Part of a small language model's weights: 17.9M parameters, 359M tokens.
MLP neurons of a small language model. Each row is named by its layer, matrix (gate and up: input weights; down: output weights) and neuron, and shows model dimensions 0-127. Each number is 128 + 24 x the weight over its row's rms, rounded and kept within 0 to 255. Numbers have three digits each. A neuron's up and down rows have the sign that makes its largest values positive.
After each neuron's rows is what it responds to, as a language model described it from the Wikipedia text at the highest values.

L5.gate189:135125117160107145162127118140126124162163153145154141090119163100111162145113161112155126117142081116147099106150120099130119162114124134165153142133151138107163136146094140115154112124108085121195157123111120144154104083130137162088175154106140156147125174109131114167142105146093125114098147122123135140130129154130118123153119125129088144162110110087167112140106176129114154163096
L5.up189:110120137154140145095099143115120162116112159136116102139141054129113124117100106121154078156154130151150119119114169098166140152158090117126112106145159126105142122155148138156098099154078114111085103127110088121140165140147174086174122136121134138103111103159149121128104111114062094119165123128138126124105127113166129134145123126100154117148153160113124177155124118138103145147094
L5.down189:166159120124101148113135162128122112112128109111124126138118091102175119086171144097112136087150093102102134143115076147142088082121144147127137137079114140142145107116141089106172133133090093143138065141093155138099132093144127136068137147112149111123114158120103146157126110132184132109145141152135111112135112150134138146107161107134112127097130078152126117067137128138149104118112
Responds to: Word-final suffix pieces. Last subword piece completing a word split into several tokens, most often -y (myster-y, laborator-y, eas-y), also -ity, -ement, -ive.

L4.gate591:147096104091141125101149139075115121142145119102128108135121136164107096158129126105132130116114147174099148178090106115122145130155137135112123109135124164179127138117137136172132140116077139116098148149087151095129137150113167111126128186106145121106147145179078128113095149144164125143126090074101145095125116105134151108138128137131122104128141100074117125140139108107125119198124
L4.up591:096108107121141116137117114125155094139126139106130100131122122116109127164107107112131143147122141145135119109106141105088107107157082121138095151129112112113140092134120145140172146086166112098127126129083128139119164107092119085117125112120118125151122133144136124140105130102087133143130129122171123154149167112112115116112114072120118140089183176097127122154116119112142087102106
L4.down591:145122132114163127134133123144136109111150157107123124136114122122103137139143088134090157113137136118107128132127179160151187118124084106102112119109154107125133165129106102142145157087126126124132136119098093111109097139114096109141139138129157087149127145177127097124089129104115115111139143106156079100153156154153188130134143136106137133119118111086152121133165102109095127079166
Responds to: Compound-word continuation tokens. Hyphens and periods inside compounds or abbreviations (non-party, six-month, U.S., St.), plus middle pieces or second words of names (Nairobi, United States).

L5.gate489:115109142137171161150123087123113116152171131108113148112127103157161125125132137127148120161158093129092157157142102183114142089096106126137108151109134096129120142130157095145136149122115133144156113143155151143138104169139096094135179171125111179108154140184149148138138099135149140080168136114137120105124130118169137112131100104099111143127163135103121106098107115127132139158098
L5.up489:138158125086156162096113106123135140147107104115122110102144132146102098113153106180134143107122131142129088151099151164138169148123145158107118140160131172118121106130099102142128117166144098111139126144106132109099108120128100123102127132124089127101128125159108074068117147149127142127115124100103112090147130145101086135139073113146153149135143102129130155160128113149111091169142
L5.down489:147070130139115092126092127109127155131158153086110107148121099117135133115135114125133126120133112141112128110143130129168142139125086136110111148103118132106172158133098136133201138126138099141140129133119101113132167098075126112082121108093091159126136116151100124157110163094120136139106162138107153106096115127108120118147130108183112113128143119123151088125173124112114143079152
Responds to: "As well" idiom. Mostly "well" right after "as" in "as well as" or sentence-final "as well"; weaker scattered word pieces (Al-be-marle, al-be-it) and words like south, high.

L12.gate386:150108132126089136187147161100161130104143109132163165116135104113166133169146136137117138112136082139104118146114169128134076128124103095109099150115115121145123159128163089156162093096118071170141164135121141089147100120121106129108100154127108166121086117131090132136140112116112121121077122151084113148099146134091148121089157158190091150105125135158125144146120135169140151150088
L12.up386:103119093111058131156121126140131187126135134141133106100180122162165134122108104132127114107102128130130157134128152070115125112163170086086090157129103137151162151129135121098130103093160140111104110105140142118121095110104142133136094093160113139090123112099121087163117113095131130097121119107115153084084137158095175138069117150137091129154095118082097120162114089133164146176116
L12.down386:157126159113113159158137156118142161126147139135159145117101121084170134100122124138130157126107114148123147137090160110119107098117138119060111111149124117157132129118108133108141102137112112103128149132120158131107194113102133119152098112159107160128118097074102122129143150167153144117111085130096098156138154140122152154112155168115070083136120070096119140106105149159191129148144
Responds to: Inner syllables of names. Mid-word fragments inside personal names, mostly Chinese and other Asian ones, such as Xiaoping, Jinping, Ching-ling; also initials and other foreign names.

L12.gate432:063129102167150163140185091118116137136147140129155140101127133093101102125161143113123121112099080122156151100127120118126125145129071123116126122126102091111144088163097126099109145101126106106124117133119157125122119112126157131100131122149128141137108125092135111126128087136094123079144150144141098119152146152111123109121126153125118173069169089118080110155153161153131081068122
L12.up432:134150084113100153126117160120092123134123143112085083129135124119115111162147142123141121132129092110169106122147086102136115127144170089130069112154140088150105116134093107101155135132130173106156126134114158126158124109172134118153160130130107103139147123070136155091131191134153082140152106102135131122105144161090122122103085132116140105101168149156147092188114123154142148121108
L12.down432:158160130122110108172150140119120114140103102082096121119102145164143143128159152107118136171132118093138114146127157131094176146107164118166121174120119167119170173121124142099110172141159123160092147128095144130135120167131132133133144107120144105148109128098102141112109116098118092112159130125108151145134166120109125129163102123181109135128147109122189107144159176154104123148136
Responds to: Mid-word subword fragments. Short interior pieces of words split into several tokens, usually after a prefix or opening fragment, such as un-com-mon, del-ux-e, ad-mini-sters.

L4.gate479:148143132130138133118084129186114157122128087137110169141142131167094125072118159125115140120136131148098187147120123084152136143153114129103139103150156122130136119132130117131105139145132152143135094113140119172131127156143122110160111150087171094146114136098142148098115109153156143126133103136189139092062114142147134100142122123188133108152117108144157141101134143150113103096146
L4.up479:131126134140142094206162099112129106099125093110122102097140150159148152117147124130139162162123143109124100174174161137130145140142148102115101100133099132179092138136140148139145107111143173094093171147106127156111125098083099135135116139113129155124144099155124122147107119136122165122095141140148065124135146117150141115154150109145143151127160088114139120153085144107149157131164
L4.down479:147130112112131141112125101112169155068140090134120126100094129145115115151141153166141084149150119159138152152146121115149097146154163124133159077130121123120158134115148160113110118136090126096160137139154112121093168170102180086139106114123107128135105103140107150131137131117086161128114144168088111128112144164103122113120123126114116083175114116136110141141106136113135100130151
Responds to: Proper-name final pieces. Final word piece of a multi-token surname or place name, often in lists and tables, such as Klosterman, Lakeville, Edwards, Warrenpoint.

L4.gate17:086134146145172119110113076092127138111147158091102124083131135117158126172120108158126145119138121090093129119135132167057124089138094139089124151160124122123116137164117104171185123123138174153168136100147120101144126112153143118140154194154142101133171142104154102119110126120092105187155116145121193110128139092123150154141102122129143152124148109121096130143135142088141131105119
L4.up17:151065136142195096149192075117103119126134093099106130095089130151115098174140111144131153137130145113095101156116162116108145110143132156138142156125163120094115097130124107143152136136142118148166158124083149111100087104130114166106186128159112105116118148140134061128165147094084123166139121128121120147133135105134118125100151118124132159117106086113088115154132125143150106171122
L4.down17:160100133133120129112145136138125131117121181100074137154108152114106149160102149137141118131119116105121162135114163123083138164148082128122145117126131115108107179150096110123132140119096135103158092132125155136100161145123135124129125152173107093138081116119130111112160124132157147160133123143130144124102176122123137180145137100088097131103117108074110150098130130101133078131115
Responds to: Start of multi-token units. Tokens opening a predictable multi-part unit: non before a hyphen (non-U.S.), well in as well as, first names before surnames, colons and quotes opening quotations.

L5.gate76:120133177143135137138092110142115135121116098112117163159098116136153132114099149131104154148162148103129142183149127123147118131087146103138116088148118110123163147157144126163176102146130168147151124152127125183098118109129148125137140176147140082116127078155154141122100118114105170130124172163131098119122120112134103103134147131147087144173140109142128154118207136145117144132109
L5.up76:135094085112137083113153174109135136138113125156131127093147090152106101127136142117138137147087101132072106121115143118143178141159161081097144132154113136181144100120114155074116155110133106093116156144139164135125150158135097113157187141116161148111142147101147093160102129127160081185134118116148078121102133142199124132123106123106133096152144151121142137131092140124143134122178
L5.down76:137112100149114109104116074098127109137124118103123135134102118174150140115140160145101152133167146167115141187106091108121100188120076138146113130073118098110126150118121120108158135113150173096131137132128094157125152102101133142164101123099098109126110088090112156168116134141113130123090131125116124102091149104153132102118159167152107111174117123107098143155129142127109153128085
Responds to: Final piece of names. Final subword piece that completes a multi-token proper name, mostly foreign surnames and place names, like Mussol-ini, Ross-ini, Fre-mont, Bruns-wick.

L5.gate26:147185160086124130107126206120098154152119092122154148142177139100125187104132116131154155087162141110116077129136142130139145119139077135113129162158156074101138104178110112119145127126120092124150130143134156130094107100122107126149102107120142148127177093140133129120130162113119108098194143144164116111119109157108096111158106130152112133181095158106146144099118119149111130173084
L5.up26:091118100130148157155107142159155131115111083105157134118141122104114098123127135153136122118082104155142156126120129144160117128086123063115170129138130152136134128120139105158116118148145096120123159174083119106157150152134162171137118120189108092132070144126120120137137131115121150121094101120128152117133169157127147176131192132097148131123102100159120107147122099188161114127140
L5.down26:144141142097087103126110107118110195109110134152157141096138142143144129118162118112162110094134114147139150134120080081114127158138132152109150107157101100109158116128124096097143137101147158116128121144133133093142127126150136154154116131173130169133088118133121142108123084142101116152130116081109119157143156102117130141137108140165108122152128120175132084144128139164135087162106
Responds to: Mid-word continuation pieces. Fires on the second piece of a word split into tokens, such as the 9 in 1985 or 1998, ong in Seongnam, id in Leiden and guidance, and mo in Memories.

L4.gate646:106095135142152123137156168146123145121132160118066105127093146117099112161153180108164138141118175156168116144097103124157141168163104153167124120114119135099111145112158127151125108111068115106129148132088174147093096099173100125185159109101117114140116147123128133134142093101072171101146128101130139147142153106112129148099152113096166098107137121124130135102117140151152099151111
L4.up646:165147146126158162139125120129141166105093131132092155105132157173121112130133159105137106094134097100113104191100125101132097116126125122119158120138128155165109164156147144104116108097118098140095152140089135129164076105069085166138118149114145084136119127151136115117142092108162185137128151089164133134143116128134123112170155174130119155121123148105087121136098119104146145147119
L4.down646:156149124135115138100158157107108142130130118135085118134121101126132163109131112175037114081133099142154142094133134117125112125112113108158095133104136145131147112110146135179111124122137165143103119134125169144155123110123095107148134115142108128122120084139132146141091153098142137122127151159180146118133087160091162165140119139156140135108139132169149118166155122143125105143159
Responds to: Word-final pieces in names. Final subword pieces that complete a word inside proper names, titles and headings, such as Stud-ent, Reg-ulation, Right-s, Memor-y.

L4.gate622:149151105089137152133164142111115173138159112154106179173145106125114118132142148147102159087146123122077090139134125121126128117112100115131160093131114112099130107087180134094108135118097115102155113138130148139131158157112096066123136095114118109119114145157111157120147143101096128083166156150090116077110129152139102141146152130078124109178114132137101120110086148165079096155129
L4.up622:161092125139129181170135111119107108143136085124101125140080123173102150141102135123171183130139112141102144127157113116131170125127152135124136121107136077103121080177119153113119081071180107112106056163114148135131119164120155088121115129085099084106124139117185104138137159099135124122148087147124149108160109110137114121102146147115142164158136101124138108132132114114144125117131
L4.down622:115137092121119137113122096165126106140154130141154127124115141094151193148131136118110122112150122135149138115125146107103181062131079121084079138109138142086168095192117144113154105118136127091122147129167135106162128111098138130131109100126109122122131136117127147117114184133109146111122134164128178139154099119113141148109128156154131122131109142123138104178129150097093157070121
Responds to: Mid-name word pieces. Word pieces partway through proper names, often foreign (Japanese, Welsh, Spanish) in tables or lists, e.g. O-chi-ai, Se-ki, Plaid C-ym-ru.

L5.gate508:161159080101136111080081127125140133130141126135143139077140141134137107129134120108117154118123123086152153136112110138092161129117144128123128141103164124178118130137173148138147115168156104123125111122149151176138096125130133162110136144144111151125166120123123130114168131097106126142115106100125104099165118167154106099139102188108145093165128158127086133109168124099110128099153
L5.up508:145124107067150124138121106118122103135164087107144071109123157110149100160124157116123132143128168134108142072120140120079166104139148122129137140134125129123084071140120133116117100136126127159178125111125103128121105104134141116133134131119132113141172131114124111179102110122113156136149140137171089088109160148152102056088110086167130127121113095226145136083138122143113145155154
L5.down508:092103125163122141133147110137111130123164104146126144180148076137091127103120138102094037132196158167098120127161138127135127154140132128142146105160130105115106138122130110127129157143127137175140090117096124123114115128112134148099134157084147098096133102102142154092136150145168130081132127153124173119146080093160135125160114122104116112162106085166112112206143144139125105129160
Responds to: Word-completing subword pieces. Middle or final subword fragments that complete a word split into several pieces, often before a plural or suffix, e.g. cho-ir-s, transmit-ter-s, beli-ev-ing.

L5.gate667:100116142116158154130127114095104142129105103145124165135110142122144122168122122136116137120109104150115122134120115107131129149104117168131109160159141105097146122142171133130138174117106133152117120113102144138101090189143090125129109129108122154111134118154142090166141158137157136120151136083098123063103134121126129120110115100110067140129136135110142156117105119125153116153112
L5.up667:116120144137147131150153106109117175139088134164146175115111099098140153144158142127066143119164151116147156148140130099152125142134081149125087133101140111118111142090093107110129137146128105164112101158068099135129087140142115091150130114171130165172131120129138130107108138117081122138112171102124167115099108135145100111133126157123102175103093132117114114121132159104139126112106
L5.down667:141129137145125107150164138102116127143103145122134120103065126134186120129096132164093165145106155103136166127145123094168094130107133152118166136117135111118128120129153100078091114146121146158115150089116109107156122179172135071163123173173124165097114120153146084117116132150147116142126083149113100110100096114127109161123149092127099155115135134134155097139107105083136150145124
Responds to: Word-initial fragments. First pieces of words split into several tokens, e.g. te(mpera), trans(lates), ad(ministers), Am(ityville), plus Outstanding in award-table categories.

L12.gate72:152102110147114109122106148151162097134122132118099139093134110132151146111114144126150118134146098134098188142111128135080168087121110100135159086096094101167113122079104109123135157131150153140119123148158134143119138104128122119118122153150091121100111143115119133149136086131165119128162123123130121106117149146150104124114131108159143115159121110161143176123165120114107160110098
L12.up72:145094174115092076096097130148136106109102153110132139155098126138124129095132116137160137112154130155106128129077111106123131149086114150090112112154105148124104087144111130175132095097185144131140132125122123115138118115150121115108125123111149104116087163126053111125141144163134141099142152119145134115106159133136115128127086138117111117109139157103147147141140114149120162115100
L12.down72:117116112093148128132172142137150123112113113145144151142123130127118098112099115082150171136150110092079126160139112140106118128127114142129119176126106163121129132077094115126117127146141111136132161112139114105117141142132129092150125143123122171116099094096144141136094111143133125084131166134139114110074142104092115188115103128103160061132143107152131148076160145124149098135131
Responds to: Predicate complement endings. Ends of adverbs, participles, and adjectives completing a predicate before a preposition or punctuation, e.g. sparingly, stabbed, traced back, km long.

L4.gate552:097149167103145196122118137155110147114140157110133114104156129138094166135140144118107112092114118146115143105152160145144130137128109080157094122154130142137166102090102122131124131142108143180142129136172132133124118139152140140133081093118097098131099168119102129104138137124107084117164126129140146106148147100129117147122106127110140109105133164134128166093149149142134129148147
L4.up552:124113139104171114136121118125147136113114108117138125103141116105111146111137088150130104091140142142068131093126117124154098122107120141132117177106139154119127142148172106141155093125147121114084170104107133114136105124153129133120145112160133126142139135165130175098149158111097171135097142146128090125132170144173138072109133092152140093148114057149103100129130092178106081143120
L4.down552:139110109102147114185117135137126156139123130137133173130130143108147113127101094134135113136120133146097126107145123142186172128130164108099099101169096111141149113052118147134157142116146136173088134137071108153130082128159119187141116138120123141134120172140142138129118120141108127137079186134130085111130131077133157097114153145112151128179158120177133144086120132152132142125113
Responds to: Mid-word fragments after capitals. Word-piece fragments just after a short capitalized opening piece of a split word, as in Re-ad-y, Bre-wer-s, Me-tal, mostly in names and titles.

L4.gate288:120126140155117149157121136130128105096160157126128089116108124166096156157157127099092141116138152134137087122161123156112137112146162136079107122145099115141123107132096122115145133151140145094107101177151114100167124122179151142127131148148141159159186171127126109097132150108080120106124157096081128114119093119157102123119150138135138123097131104129132096156101065131115082131126
L4.up288:155162122137143091128173127136147157099125148123140123123124170102087164117127107135110088154195131124107115112159119186127118186083111142119091115154110090126101124143054146115128113146194073085109148133130130097157111116149129124164131134145129164119128123148089146088138112129143158130133139127086084131146124154102164113093131129115124089155138154147150158077120107121135093131086
L4.down288:168114128127128143086140141117141135146161106132145147128141121122104134149157102144133116111092159090136084144091146141115151131102153135131155128172165148144114141081130151116150137066125091154139132124140119164150150152161141166145126091119190152109162148110145125128116148116141181165122122146108103110109124096086157128139129139111107147116130119152141120133149098116107123117098
Responds to: Word-final suffix pieces. Final subword pieces completing a longer word, often a name, taxon, or agent noun, e.g. -idae, -er, -ia, -ette.

L5.gate228:142126117152118151083135177128147149102108163131096147159105161132148117115161088160130125085136147129133087136106152129121086121130089142119084118084110171142112158140088161158131137123128172168146117172108119110092094150149110135085130115102130107142150139093112068120099145100146152119133126130158090113158173094164101100136088144104126121099114132102145109159138166136138130140141
L5.up228:076108140129179110155123105138176141137125078106140135161144081148179126146120116136143127110151169093129148152088142134171106154141135119134128152150133140137185131146102147117131156107151153125141138085126115155130159129107117117126102162124162115150167174147104160165122123115123135159154163129131177115146181123158144178125120146129116137135152139108091139111179156122112134129170
L5.down228:154114122143097113136132133162130131146101168172100128074057125138118126170094116123122157099108129153148129107143122134105106128086101159120168108096107098137156083155132122133143170120106111178126132137101132142106120152136135136155142139073137118133103150121127120156078137133167154141131159165088127138122139138150098087151110118146158099142126083153101118106135144141107138086169
Responds to: Country names and abbreviations. Country names and nationality words, chiefly the closing period of U.S. and D.C. and the words US and United (States), in government contexts; also French, British, Iraqi.

L5.gate429:124116095101130079136175126065123131152093150159146059106137121162132110109131150102120144093136147105101151148142101107135179159164153125131100121138100106130161147131169117104147138133149126108115164150111156120120147190109109146153117135100117134137143148108162147119093149146118131115113122126096101126125070117104137127128166119177111140123144121162118143145121141115159131101118
L5.up429:119111126098130130127117115165084167089128114129138089136139094151155107100107132107120141117135115113154136114151128134135081105078110136092117160155114105143141124115102125151088072164117158174158154137141105128151137122126110083129171113160093141126194152155129164161160149142112129144127120157176143137133120124159126099097152151131112148132138117089109057126163148143129122176117
L5.down429:137174093162123154097121139098144126101159134123118161063114111141147146142163173162115135119121093140119138166097154163123096144145150147098125099089101151112148132137119116121166129140153111087100101138162082123151170149174141117087076129180084119091102124128128144096147172106152157137143135077122145107108139165135147126133128151080141116123119110127123074102128135139114142110076
Responds to: Word-final subword pieces. Closing fragments that complete a word split across several tokens, in varied prose, such as boo-ster, wan-ing, exp-ense, Heilongji-ang.

L12.gate87:114065095110110146115103182116143143087119112140165110115127129145140116156119130120119105154098119142110109146125110157133113108089132160153112122137122103166156088135082095114160138149144164112163138102109127126138162129091136047127115156087098124117085144117106123129115125125144131131102112137101127109088140148134130100115124120153099163151147115126122156121119146125202117111193
L12.up87:126124126118145119113063135128150119078150108114095160097126117087153124152124118071111048148133150103119124126151127150123168134179118148120114111077094098154124129131163109131159098127166162123118139111107077150108154074137119085137145110164142092115138088158119125140157119085189129139096116108114140135138169097100114144134127138130074121110131129103105158099129143131111125125121
L12.down87:150137107144119087125115142123146128086098094165148157154125182150078138157071122121144099138105107116105182159131103106177096095129131127112146114102115125140127107152124108092140192143130158155141140158159131113096099136112131117140132126104120146126110159062156070137111107129111108147130127107112102126151090088149136096096159138129117101156116137158102119154135161148080109118130
Responds to: U.S. abbreviation pieces. Mid-token pieces of "United States" names, above all the period in U.S., plus States after United, US$, and periods in M.D.

L12.gate471:122122148146135157131127113114133126098121095155142157127110113117122145123184154126097118147096111161157137159156108144133115168126117130129096116140132126104134155111127163149094105123124091133092116116124153094075150118163125133116084135181126117164138098128093113132115146127143151093129168140117114087108092141151109137117117157124140105136158101152149107118135098101169134116106
L12.up471:076116108137108155138138083123127159100160119066129133117139146163126111128165116161129084132166087144143122145120125111098129113113098165120133146161111094138132043127102103124133150125139117168150111155098143156164130134115157061148112110108109157174103135124142099113101139124094165113106118122139133125090164090144121135094153126139135122162079143087118127120142122105109114166137
L12.down471:140159160117148124181106107160073108146140101096151166074100111134111116120112148130102151119143110115121154136097146146166121122165129097131130162146109112177112140115143147103110156118134118167097127124150123123139130156153141158180139184161167138119123146100118104150140111140130129108165109108092128116144137124138174143125163169116100100097131130117146164089127134117147096130159
Responds to: Proper-name final pieces. Closing word pieces of multi-token proper names, such as people, places, teams or schools, often in tables or lists, like Kel-vis, Hodg-son, Buck-ie.

L12.gate627:104166129150115175178151133103105158163139150175098138138102080105135141137144120138123139135148110113127140094156173118185151147120080084146101158171155089136123107079116098147151090136137180108141160152134144145131103137104137134122127160117142146095146165130106126109112120152114150125105145122099176101092115153120134101122112147116134162116166105107104141160128158102180142146106
L12.up627:133116118119142106089133160098091173136147132140132126172124117138130178138153147138120125107188126125104154126086121102148104133121157104095149104101163123131096106213114157147100132128118135108130120145146120112104119160138154121118142111116086130079152104113161116150062134133118124127125146127106136120131146105108164125084101121118120123125126114111155115158110084147117159102118
L12.down627:127120137114150113105105116156142127131130098100127165161168149133131162162103147146099115159141154122127083081120112074111088136161139120140112102121131135117138153143144166127111146167096153131114121110160157114134162099079165125126128084160133154108125123098104123149120135128142116198134104116111081125129106143153089170125121083180091144136119124137107118159159110150150128091132
Responds to: Infobox list dashes. Line-initial hyphen bullets in infobox-style lists such as career clubs, area, time zone or population, e.g. "- 2015–", "- • Density"; weaker on scattered mid-sentence tokens.

L4.gate605:153103108137108155192107150131105142145058148154158148118132127145158110136140116161156139106143083113111143185132136141143117132103174174136137152126142114132120142120145152122135109086114161136144161148106138150130115089133088135157147147145136137140126138137125135132158116129107113127112139148154161090131121133117129079144100149107109135114147099106111123134133149084094126132098
L4.up605:123141143102157129143097096116103095135137105154081100117126143137128147144128086129123132121066117127141142149140146139119172176137100131119105135122148127193140135143145121149176104123120120138167152152165108144172170135153087096143124141142102152187131166130152117152108099178154121121115088079075145115139114116108132167141143135117184116123140174118140112095145151136143139129122
L4.down605:162119085117134136105134160085136171148147088113131158143109119134100085117092153150131121112109160099160126151081156115154092120127130104127137114135151132121125138113111101134161141107109121110122141125131147133143120176120138144159111129154117102143105102127106099130144139134094138150083101125118121155096124171122126132192113168089136167117130118136138093157106106120195109099133
Responds to: "of" in institution names. "of" after Ministry, Department, Minister, University or professor, just before a field name (Ministry of Education); also year digits and mid-word pieces.

L12.gate178:169101132112116139119143163127102141128085106172114098117125112131157115115162127139105113103129104096143124148159141113173146099110151110136089139152149123129133146122148094154111127118172111139126156110117086144138128129124100094137128085112119139090111090114100091144161127125082125121152119127130133143134184121145138122149127126162111116144116117137099147160114134139108101151108
L12.up178:167128118111125132146132135104115171111130144097143135103184140093117150150134101168119146159098159145145132095102118123150101116093127110118146154124118139111144146135129076123146086096139067125139155131104089146104124127087134108103111083129147093153141126106098144152149080115101154153118148161153111156109140119163132107126135106125135111144089150127175163104188088157114085125107
L12.down178:131122109069077098149120112135146106087105188143108102106124129134139102135120139143123130127138143090109104105118122128128103149147142133100112122146161155146127145197125136090091096115109116131117160126100085100129151117129162113114113136132122131148130124081118148130172126122173087136122145129083126172116123136140117123144149146102129169154128166130170128117132136151136121119118
Responds to: Year century digits. Digits in the middle of four-digit years, mostly the second digit after a leading 1, as in 1954, 1833, 1993; rarely word-internal pieces like martial.